Weights of a small GPT-style language model, trained from scratch on English Wikipedia.
Size: 13 layers, width 192, 6 heads of 32 (2 for keys and values), MLP 512 SwiGLU, vocabulary 2048.
Architecture: RMSNorm before each block, rotary positions, biases on query, key and value.
Training: a variant of Muon for these matrices, 149M tokens, 9095 steps.
MLP neurons of a small language model. Each row is named by its layer, matrix (gate and up: input weights) and neuron, and shows model dimensions 0-95. Each number is 200 + 40 x the weight over its row's rms, rounded and kept within 0 to 999. A neuron's up and down rows have the sign that makes its largest values positive.
After each neuron's rows is what it responds to, as a language model described it from the Wikipedia text at the highest values.

L2.gate289,253,201,199,247,177,215,162,173,216,196,213,256,216,195,184,257,219,212,253,244,240,188,217,243,243,179,225,114,232,237,197,205,208,205,251,160,163,168,231,189,184,213,147,257,230,168,172,235,196,208,185,222,215,185,180,262,225,244,170,196,274,230,193,228,193,247,142,220,219,216,142,118,189,167,202,157,140,300,219,179,198,167,258,210,201,205,243,254,132,128,203,186,172,212,187,210
L2.up289,218,255,190,167,206,204,278,232,199,204,180,198,188,217,227,170,217,178,192,160,156,202,228,184,201,249,146,218,254,188,229,167,140,273,244,287,272,174,290,207,211,172,260,225,214,125,158,237,206,232,184,142,217,216,158,169,242,184,249,175,247,185,245,144,184,230,255,156,244,196,184,142,205,173,280,217,180,254,213,236,218,311,159,208,246,114,235,214,231,243,133,172,154,208,265,187
Responds to: Second piece after initial s

L9.gate236,174,309,176,169,193,180,231,172,200,180,131,201,167,125,150,194,248,189,183,227,273,224,151,187,178,298,183,246,262,184,171,227,259,265,152,169,119,229,187,225,182,174,214,176,237,207,247,224,67,189,178,199,128,208,245,254,227,189,227,246,127,200,155,236,159,222,284,169,207,211,213,230,222,209,202,168,248,236,250,154,163,204,215,167,205,219,218,165,181,260,227,226,295,184,152,202
L9.up236,219,218,254,175,239,241,237,235,140,154,184,167,194,219,159,170,219,208,252,224,173,196,182,167,237,252,161,233,217,240,209,110,226,225,186,179,193,167,116,166,172,271,189,224,275,175,205,206,211,206,243,213,204,121,208,230,174,211,198,252,192,149,238,198,212,222,239,190,257,219,283,127,268,207,185,190,224,172,175,183,214,199,129,197,174,168,126,196,205,188,197,297,158,174,226,170
Responds to: Word-initial prefix fragments

L9.gate16,141,195,190,177,170,201,182,225,196,263,220,135,215,266,169,203,186,174,147,187,178,175,214,180,161,192,209,232,174,222,238,189,177,173,271,107,274,144,140,150,121,179,198,223,187,175,223,141,149,271,283,156,265,80,126,233,97,216,209,179,255,241,209,153,184,195,218,167,166,196,268,173,281,188,180,214,236,174,186,195,188,204,151,223,215,221,257,160,208,174,164,182,217,222,212,228
L9.up16,174,248,239,205,222,185,198,217,208,263,199,234,221,211,234,235,170,243,229,144,188,155,241,176,139,223,272,157,161,191,188,243,149,204,130,257,206,217,259,212,172,174,183,253,135,156,238,220,227,181,188,165,178,175,174,142,184,249,212,181,249,234,114,224,179,211,124,179,222,149,257,213,259,221,241,142,190,249,170,144,245,253,211,186,144,216,264,150,194,182,165,175,259,137,205,269
Responds to: Definite article the

L9.gate443,196,263,234,282,258,224,191,173,236,60,199,184,170,170,148,234,199,250,276,166,302,172,142,306,258,302,200,171,203,251,242,209,216,199,223,234,161,174,180,227,236,210,183,210,122,127,196,212,171,245,202,280,182,255,228,189,217,212,194,203,208,200,219,143,209,275,191,177,218,235,182,272,250,183,242,213,157,248,196,193,236,125,245,211,264,257,242,163,191,255,218,166,164,122,215,171
L9.up443,199,165,210,208,258,193,258,161,209,124,207,178,200,212,201,174,194,208,202,256,217,196,203,119,197,187,184,153,233,224,278,299,219,205,192,216,187,183,130,217,135,203,260,209,228,187,206,198,226,152,223,112,201,136,293,241,191,228,160,261,219,243,247,167,219,197,246,163,214,258,141,218,162,84,228,159,206,194,193,219,209,194,255,204,184,198,199,172,218,226,180,223,178,176,149,238
Responds to: Early pieces of names

L5.gate255,243,179,193,206,228,249,197,114,120,205,198,104,217,179,218,189,221,155,226,249,178,181,237,213,246,203,223,221,120,205,141,253,165,228,240,260,253,278,216,218,264,211,191,160,212,173,158,208,237,187,210,231,200,230,240,212,313,125,228,155,201,194,233,208,208,212,169,227,200,178,178,159,263,170,176,113,267,216,144,228,203,212,167,158,221,227,236,203,158,158,207,190,167,183,162,136
L5.up255,223,225,328,216,223,170,253,242,193,232,207,225,149,246,143,271,203,232,217,217,177,219,172,203,255,131,113,161,257,257,200,193,171,133,243,265,151,171,191,218,155,245,153,236,151,238,202,197,143,196,241,154,194,208,163,210,204,193,131,260,222,203,217,181,216,172,156,199,208,151,263,239,166,184,226,192,227,213,161,212,190,233,159,222,228,262,199,149,141,223,188,188,199,175,232,208
Responds to: Split-word opening fragments

L9.gate287,228,296,169,131,242,180,221,145,129,279,203,242,182,166,191,160,231,170,185,202,164,169,202,209,246,245,217,186,186,224,180,155,228,172,181,186,174,249,154,232,205,187,195,222,205,238,158,180,165,239,195,170,245,224,259,157,152,183,194,134,58,214,258,221,180,175,152,151,192,222,202,139,196,136,145,201,201,175,242,201,184,210,222,132,221,197,160,275,223,214,237,192,174,180,142,205
L9.up287,222,158,170,217,183,231,234,238,149,259,258,277,203,175,211,168,229,169,155,159,183,223,211,268,213,222,210,178,199,165,245,121,157,201,152,171,191,157,221,235,242,254,231,218,182,215,181,165,164,245,205,256,189,188,175,232,135,188,217,200,220,160,173,243,121,224,135,97,121,229,229,179,251,220,178,263,106,185,152,49,179,215,208,196,188,228,157,184,201,180,123,196,279,222,255,237
Responds to: Word-initial fragment s/r

L2.gate433,215,184,151,181,268,181,197,134,215,103,127,208,167,214,249,202,259,219,285,274,239,141,184,168,261,229,212,190,176,229,151,227,243,211,233,213,180,235,179,155,163,191,191,213,226,171,153,205,317,252,126,259,262,200,171,265,204,185,133,171,191,177,166,196,211,91,227,197,221,133,153,278,177,234,192,249,200,194,159,177,156,170,226,213,227,191,269,217,240,222,188,208,171,249,262,186
L2.up433,220,190,173,289,195,172,161,201,236,160,210,264,220,206,144,148,229,167,216,226,188,176,138,163,239,193,170,194,176,236,154,202,246,182,299,158,168,162,208,187,139,252,241,175,179,194,183,170,242,236,189,178,235,155,196,238,205,196,197,132,186,251,201,188,180,157,197,261,155,122,185,166,146,280,244,216,127,171,209,195,253,245,163,117,224,233,209,207,218,250,127,173,261,194,257,263
Responds to: Mid-word subword fragments

L2.gate303,189,210,251,139,284,228,192,139,145,286,217,232,192,273,172,200,250,176,129,171,212,207,174,196,222,189,155,225,211,162,210,186,195,212,163,170,197,190,227,110,226,180,213,154,252,194,251,192,216,234,200,189,239,278,236,157,285,250,136,204,204,127,173,159,211,157,168,209,192,259,200,149,186,246,194,280,159,214,208,160,150,151,198,196,160,152,171,150,191,211,176,192,198,146,193,230
L2.up303,179,161,169,169,212,172,213,143,210,209,180,193,200,190,232,199,220,222,102,220,210,208,132,159,219,222,234,257,225,174,189,155,198,257,159,184,168,227,172,183,106,226,200,142,299,231,224,216,247,169,280,221,186,124,201,214,252,242,222,127,178,115,192,215,165,171,235,210,263,249,231,260,184,183,158,172,151,227,196,206,245,292,231,274,191,187,213,222,208,203,271,202,183,191,195,249
Responds to: Mid-word subword continuations

L2.gate10,167,228,171,192,156,184,238,242,130,263,244,211,245,243,224,148,137,165,255,195,191,184,221,238,222,147,191,211,264,221,209,222,243,244,195,117,214,141,154,201,118,122,211,150,149,169,230,252,273,183,154,192,204,207,286,229,263,213,258,211,217,263,175,192,176,127,195,217,202,235,151,165,253,175,175,209,208,237,251,223,187,200,192,155,245,207,141,253,204,206,209,218,255,215,172,219
L2.up10,189,268,250,192,212,208,216,127,243,147,252,219,236,161,173,168,212,185,257,186,130,155,270,241,162,192,196,182,202,277,189,115,223,236,181,207,247,128,238,267,213,170,200,246,153,254,139,206,190,201,187,193,144,182,206,222,153,184,225,190,135,241,263,118,173,197,236,187,180,212,171,163,212,261,185,158,229,117,233,255,207,133,143,243,242,200,235,182,203,216,203,146,245,166,159,157
Responds to: Word-fragment after s

L9.gate171,195,204,228,138,185,213,152,212,205,208,222,237,208,243,215,173,205,236,259,123,171,245,189,183,201,187,227,189,132,192,183,203,180,174,213,139,139,205,198,172,284,185,238,201,158,256,148,167,149,219,244,253,183,235,161,223,176,177,265,140,209,225,158,180,141,261,212,200,180,240,128,218,211,258,119,224,145,169,220,271,201,224,204,256,217,149,100,128,205,284,220,261,193,250,204,200
L9.up171,200,212,245,205,216,129,210,118,186,182,143,219,265,314,163,213,155,254,211,228,169,214,138,204,211,203,201,197,147,210,198,183,141,297,171,127,260,159,146,133,194,121,217,194,192,193,114,224,171,188,225,240,159,164,229,272,207,184,248,201,137,287,222,207,182,198,152,215,278,279,159,207,174,177,136,224,241,150,233,227,183,169,157,191,220,202,144,149,121,220,268,203,204,159,149,194
Responds to: Abbreviation periods, word-internal pieces

L2.gate156,228,230,247,158,129,77,286,139,218,116,202,160,167,194,230,149,131,200,265,195,212,290,205,204,131,186,181,155,129,177,206,126,177,194,236,198,197,161,186,216,215,230,227,184,187,148,236,119,169,296,249,223,280,174,227,180,204,220,197,206,197,238,196,173,245,192,177,202,193,187,171,229,225,177,193,235,211,234,140,158,246,242,180,188,130,198,239,165,175,160,190,176,163,190,174,211
L2.up156,167,122,143,258,201,191,160,213,216,179,224,216,195,252,141,205,247,218,219,243,243,198,202,233,220,213,227,192,292,160,156,292,246,149,245,157,107,242,188,190,201,229,158,149,221,158,233,180,199,181,175,213,175,170,197,223,272,220,215,255,143,227,181,173,268,241,155,187,195,175,258,230,202,173,168,102,183,141,252,262,211,163,293,272,241,171,169,236,268,195,314,227,202,242,218,216
Responds to: Early word-piece fragments

L5.gate454,273,211,261,222,216,241,171,206,275,187,254,188,239,159,227,120,228,187,189,220,247,206,206,184,148,169,220,203,105,207,130,157,152,229,203,156,124,240,278,229,231,237,233,191,169,174,170,133,126,205,254,187,223,208,167,227,97,204,256,157,185,198,200,154,196,279,180,160,340,277,178,215,161,219,205,180,175,221,223,271,129,268,179,223,149,156,257,210,187,159,253,150,220,202,199,227
L5.up454,268,245,194,210,193,173,130,276,233,209,150,181,225,191,144,192,166,246,247,166,141,203,158,229,227,134,169,185,195,197,234,96,109,216,191,230,210,280,249,105,248,192,111,183,164,149,204,158,166,165,274,197,153,182,198,184,247,254,259,139,236,188,220,191,169,207,160,256,255,174,220,183,192,210,187,202,170,203,204,171,195,252,165,150,200,210,245,152,244,189,209,201,190,198,188,279
Responds to: Clause-opening determiners

L5.gate228,198,161,242,130,227,198,208,176,211,132,221,145,176,219,104,121,281,214,266,223,266,214,111,119,213,171,212,171,172,147,218,185,253,231,184,205,209,236,215,129,195,226,160,205,165,226,187,180,219,186,246,230,175,209,217,277,184,160,167,227,232,224,185,219,211,177,201,194,200,189,226,166,205,217,195,211,270,199,123,231,267,192,208,194,170,181,169,196,177,155,272,172,196,177,163,245
L5.up228,246,186,191,200,187,155,143,238,139,160,240,180,284,141,144,188,182,215,170,182,239,181,218,132,186,203,224,220,160,153,138,179,248,264,173,173,232,252,220,221,237,249,212,233,212,243,193,157,293,166,163,225,202,226,215,191,132,286,166,210,221,220,189,226,193,207,215,192,166,154,182,205,225,172,191,187,187,274,202,219,202,197,210,177,159,273,246,222,249,216,230,214,78,151,221,161
Responds to: Mid-word subword fragments

L2.gate359,256,217,183,204,206,224,228,158,131,227,105,234,190,160,168,204,202,211,202,189,228,244,219,166,161,203,263,172,238,184,285,189,243,231,145,150,191,227,237,179,238,218,229,207,181,179,190,198,173,243,177,219,280,198,238,222,125,218,277,137,192,273,183,273,123,220,147,146,235,189,240,153,250,184,162,193,218,206,192,259,184,155,257,125,299,218,161,209,183,192,225,201,196,135,269,240
L2.up359,195,189,198,276,188,230,260,219,139,162,187,217,181,176,183,257,220,204,190,173,295,214,88,208,185,249,252,240,254,228,208,173,244,279,185,232,217,238,186,321,164,220,237,222,248,175,201,150,263,193,195,117,211,209,207,181,204,212,237,161,212,189,286,219,186,219,289,192,162,252,206,238,223,224,227,183,256,184,250,248,162,114,224,192,234,242,282,261,250,263,235,195,197,150,216,186
Responds to: Word-fragment and punctuation continuations

L5.gate121,221,195,294,223,181,206,208,94,158,217,175,228,201,163,171,205,271,200,182,168,153,239,165,217,229,218,201,198,245,182,180,144,208,183,242,232,143,238,172,230,239,231,253,215,235,243,188,161,268,175,221,151,271,282,232,190,235,165,136,234,240,256,286,167,204,205,134,258,184,190,172,184,174,215,260,213,208,183,190,205,214,247,162,230,131,157,237,183,248,292,160,224,242,243,255,179
L5.up121,292,188,181,193,201,201,250,187,194,151,252,231,176,210,171,167,142,246,173,139,243,206,166,283,199,229,232,176,176,165,194,173,222,213,167,271,201,209,242,182,161,155,151,152,184,205,130,212,283,212,249,206,208,134,258,226,221,204,211,232,233,244,244,160,203,178,136,164,154,249,153,256,166,159,190,113,158,248,161,250,188,270,194,192,166,168,208,306,190,265,159,204,248,113,258,135
Responds to: Mid-word r-ending fragments

L5.gate166,253,201,258,225,213,189,202,152,172,204,195,236,202,177,128,180,232,162,183,184,194,197,205,181,191,162,206,184,179,174,247,207,143,174,141,192,302,124,235,299,235,153,182,114,238,86,201,200,166,245,289,217,136,233,246,122,130,232,185,147,168,230,183,169,199,221,207,201,157,208,176,177,120,202,138,186,252,206,216,180,214,185,171,278,162,216,248,186,284,244,162,255,155,236,178,178
L5.up166,184,211,233,244,187,166,187,196,249,248,169,189,215,212,169,252,221,190,121,133,208,238,264,207,225,156,164,247,143,227,260,292,239,207,122,185,167,167,169,255,227,180,211,196,248,159,219,166,208,231,152,198,224,227,182,189,211,180,237,234,142,264,185,196,321,216,204,215,151,220,148,217,217,167,166,175,219,178,217,132,197,169,195,201,219,115,223,228,202,139,100,112,232,190,205,209
Responds to: Mid-word pieces in tables

L2.gate36,198,177,176,157,241,174,211,198,271,143,179,218,138,212,179,158,173,217,189,217,230,253,143,231,190,178,241,188,271,212,143,154,206,160,193,238,217,258,160,216,177,236,148,277,200,201,220,218,238,211,254,158,209,146,182,144,222,132,193,200,221,205,192,153,215,286,171,203,250,166,146,230,195,159,220,220,256,213,216,240,261,173,244,174,200,249,198,207,152,188,264,156,267,143,143,237
L2.up36,206,200,192,160,161,187,186,200,181,249,264,224,170,256,127,175,167,193,124,173,168,207,161,245,127,206,198,178,224,178,212,116,125,168,206,154,174,202,195,183,222,243,207,168,224,198,202,150,336,207,140,201,178,191,253,187,236,243,203,170,155,176,205,172,208,191,151,214,162,269,252,199,246,142,291,205,145,199,164,141,207,177,202,214,236,146,164,190,172,255,148,112,226,135,277,180
Responds to: Proper-noun opening pieces

L2.gate387,197,141,235,209,203,175,272,174,171,208,211,165,201,213,181,120,220,209,186,189,194,185,271,154,268,220,249,239,220,216,215,213,212,165,294,104,197,283,143,201,115,228,132,191,218,172,189,221,222,208,150,204,197,153,172,170,196,239,170,205,234,223,235,277,278,157,194,206,216,230,170,186,223,143,241,196,144,235,206,194,276,181,245,249,187,210,188,143,193,257,264,252,250,242,158,201
L2.up387,200,200,266,217,179,181,135,218,156,295,250,151,280,222,243,187,200,189,227,142,158,177,164,195,187,249,172,234,214,200,248,208,182,126,291,234,158,280,159,284,204,186,226,151,206,202,218,238,143,197,185,231,181,209,214,209,213,301,236,104,205,211,198,208,185,215,233,212,204,142,224,188,202,170,227,184,235,171,149,149,200,208,270,126,195,198,248,190,285,213,192,216,218,200,116,125
Responds to: Sentence-initial tokens

L9.gate166,191,235,216,218,197,232,171,214,184,235,276,136,150,131,186,175,193,144,205,229,169,164,194,248,175,213,227,276,195,151,167,218,241,149,175,257,174,181,193,232,241,196,91,220,195,237,238,188,202,204,164,213,194,214,193,132,173,142,198,143,232,237,233,202,234,96,266,212,163,167,237,248,129,187,223,245,163,209,180,154,292,210,215,113,184,186,260,190,262,175,161,206,175,198,268,147
L9.up166,167,140,153,143,202,203,101,218,152,229,190,205,193,190,234,237,204,255,146,176,232,174,173,241,150,229,185,225,229,172,129,230,186,265,229,158,280,142,145,236,204,201,203,209,208,242,202,174,228,173,115,170,147,251,195,241,249,169,160,157,194,170,157,193,133,172,183,217,214,216,177,254,221,204,183,225,233,162,269,163,278,200,251,134,165,193,162,174,245,234,157,217,171,225,255,141
Responds to: Split-word g/d fragments

L5.gate84,190,213,274,206,189,204,202,179,257,160,224,213,175,135,211,211,203,218,203,201,180,112,217,142,214,188,198,215,258,235,150,229,165,296,239,229,216,248,221,269,120,164,193,207,138,175,171,162,188,205,155,179,222,117,123,169,154,134,173,186,231,228,237,216,178,211,165,187,155,236,297,157,188,265,226,195,198,176,190,262,240,179,228,190,134,175,228,240,169,279,214,219,201,163,249,261
L5.up84,152,184,234,171,188,136,119,90,168,234,230,211,197,142,194,230,215,182,204,207,233,202,212,186,165,181,237,208,220,249,106,164,164,190,197,161,174,199,196,243,173,153,202,147,150,157,194,182,172,218,241,281,188,175,152,196,176,207,192,203,217,272,219,199,147,241,160,199,191,267,188,230,188,191,153,217,223,196,224,264,184,202,115,193,239,174,178,202,164,157,233,162,219,264,255,232
Responds to: Mid-word fragment tokens

L5.gate322,229,125,243,216,160,207,195,190,239,191,99,205,200,144,136,214,200,110,204,216,158,188,137,130,238,185,106,208,153,267,194,152,173,212,174,225,253,176,265,238,223,152,233,182,242,213,193,242,228,233,154,207,216,262,205,209,201,220,271,166,199,179,256,135,192,162,179,84,117,192,195,178,220,159,176,202,213,200,214,184,222,211,67,191,265,133,144,170,252,256,216,217,261,274,202,205
L5.up322,177,248,169,160,272,172,167,323,226,181,222,190,162,233,242,171,229,189,287,244,258,200,249,239,185,161,179,196,149,203,206,258,210,200,209,136,124,231,140,242,209,203,178,173,195,175,200,192,234,212,143,232,185,183,157,153,204,201,217,202,158,206,198,226,166,209,295,208,213,221,260,252,194,228,208,195,141,178,256,256,179,153,251,190,199,188,229,233,146,208,169,280,176,192,164,241
Responds to: Mid-word vowel/consonant pieces

L9.gate290,165,238,211,161,213,160,178,258,223,205,163,248,178,237,185,199,190,170,217,197,242,230,233,218,205,213,172,168,260,242,247,126,149,278,220,149,130,244,204,224,236,150,221,178,201,213,214,170,140,208,207,141,117,216,225,183,178,270,276,241,133,150,284,195,110,128,258,214,170,214,195,206,190,161,194,151,191,160,241,199,147,177,188,257,189,282,188,207,265,166,217,216,293,221,232,226
L9.up290,170,232,197,228,173,188,194,174,136,231,232,249,156,263,226,219,209,192,279,185,272,240,285,190,233,230,122,181,184,213,251,202,198,229,170,238,133,222,188,240,216,212,168,213,181,255,218,247,237,179,206,213,199,206,166,229,249,216,207,166,122,210,181,184,193,112,176,239,200,241,238,114,273,216,211,157,198,193,218,223,155,158,133,190,193,245,230,251,165,167,257,214,219,182,234,266
Responds to: Square-mile unit prefix

L5.gate290,207,237,213,262,98,189,200,182,219,144,141,234,134,182,207,226,187,237,219,240,151,234,229,242,194,248,163,157,192,191,230,241,214,172,142,218,229,168,274,159,204,208,164,252,99,203,234,158,195,117,174,201,262,186,179,168,117,173,224,153,250,160,186,144,172,223,78,192,234,254,170,214,207,190,243,174,234,183,249,251,162,112,197,184,250,200,188,150,109,174,181,165,249,183,178,209
L5.up290,194,205,221,187,119,239,267,171,268,186,175,166,174,206,221,176,184,174,195,210,160,224,246,202,233,277,164,284,217,185,264,140,182,198,268,204,143,209,243,194,233,106,208,214,217,226,241,305,219,158,214,187,198,267,122,219,181,159,225,228,198,212,243,190,179,190,120,228,211,305,168,172,102,171,189,203,150,216,268,143,243,175,234,240,200,167,242,153,228,166,219,233,205,165,191,181
Responds to: Mid-word -ify fragments

L2.gate158,267,219,235,228,131,193,239,196,239,178,118,254,238,240,205,234,254,225,187,141,146,211,216,207,212,197,133,195,176,192,217,206,166,192,206,206,243,171,180,167,324,156,211,218,247,217,254,215,238,203,241,164,197,188,152,227,259,205,212,144,217,252,195,241,228,211,241,152,203,208,144,205,157,138,213,224,187,217,166,174,244,217,89,227,229,223,138,194,178,213,106,237,195,251,154,165
L2.up158,185,252,174,137,207,189,185,265,213,233,150,196,182,216,161,163,214,102,145,171,276,257,234,264,217,258,235,233,190,212,219,178,233,159,214,182,199,238,267,247,239,146,194,157,212,151,180,228,243,178,181,89,120,247,229,190,104,156,250,200,243,179,256,217,255,261,232,184,235,279,195,214,185,230,205,220,182,165,282,189,196,189,161,99,238,218,233,161,182,250,225,211,197,186,261,225
Responds to: Word-final "is" piece

L2.gate90,199,297,210,207,171,266,150,205,255,165,263,213,144,170,165,150,289,255,174,238,148,167,189,227,139,203,154,129,202,198,222,216,183,165,160,226,169,112,255,192,271,254,126,146,320,172,132,209,182,212,196,145,259,151,180,239,212,231,138,247,240,208,218,250,199,189,228,186,252,98,289,165,183,203,215,133,165,153,189,206,229,190,242,181,182,261,232,215,210,247,202,207,242,148,202,220
L2.up90,139,209,160,219,246,231,194,170,212,234,219,157,209,160,163,256,234,216,218,177,210,277,168,203,123,214,162,254,209,203,182,185,129,171,213,126,224,190,151,195,205,220,231,226,165,213,244,138,270,212,172,137,174,240,234,158,223,177,282,175,203,203,258,186,242,227,194,189,129,251,230,206,232,235,198,225,250,234,204,178,180,224,113,164,225,186,283,209,177,209,228,173,244,215,175,202
Responds to: New and word-initial pieces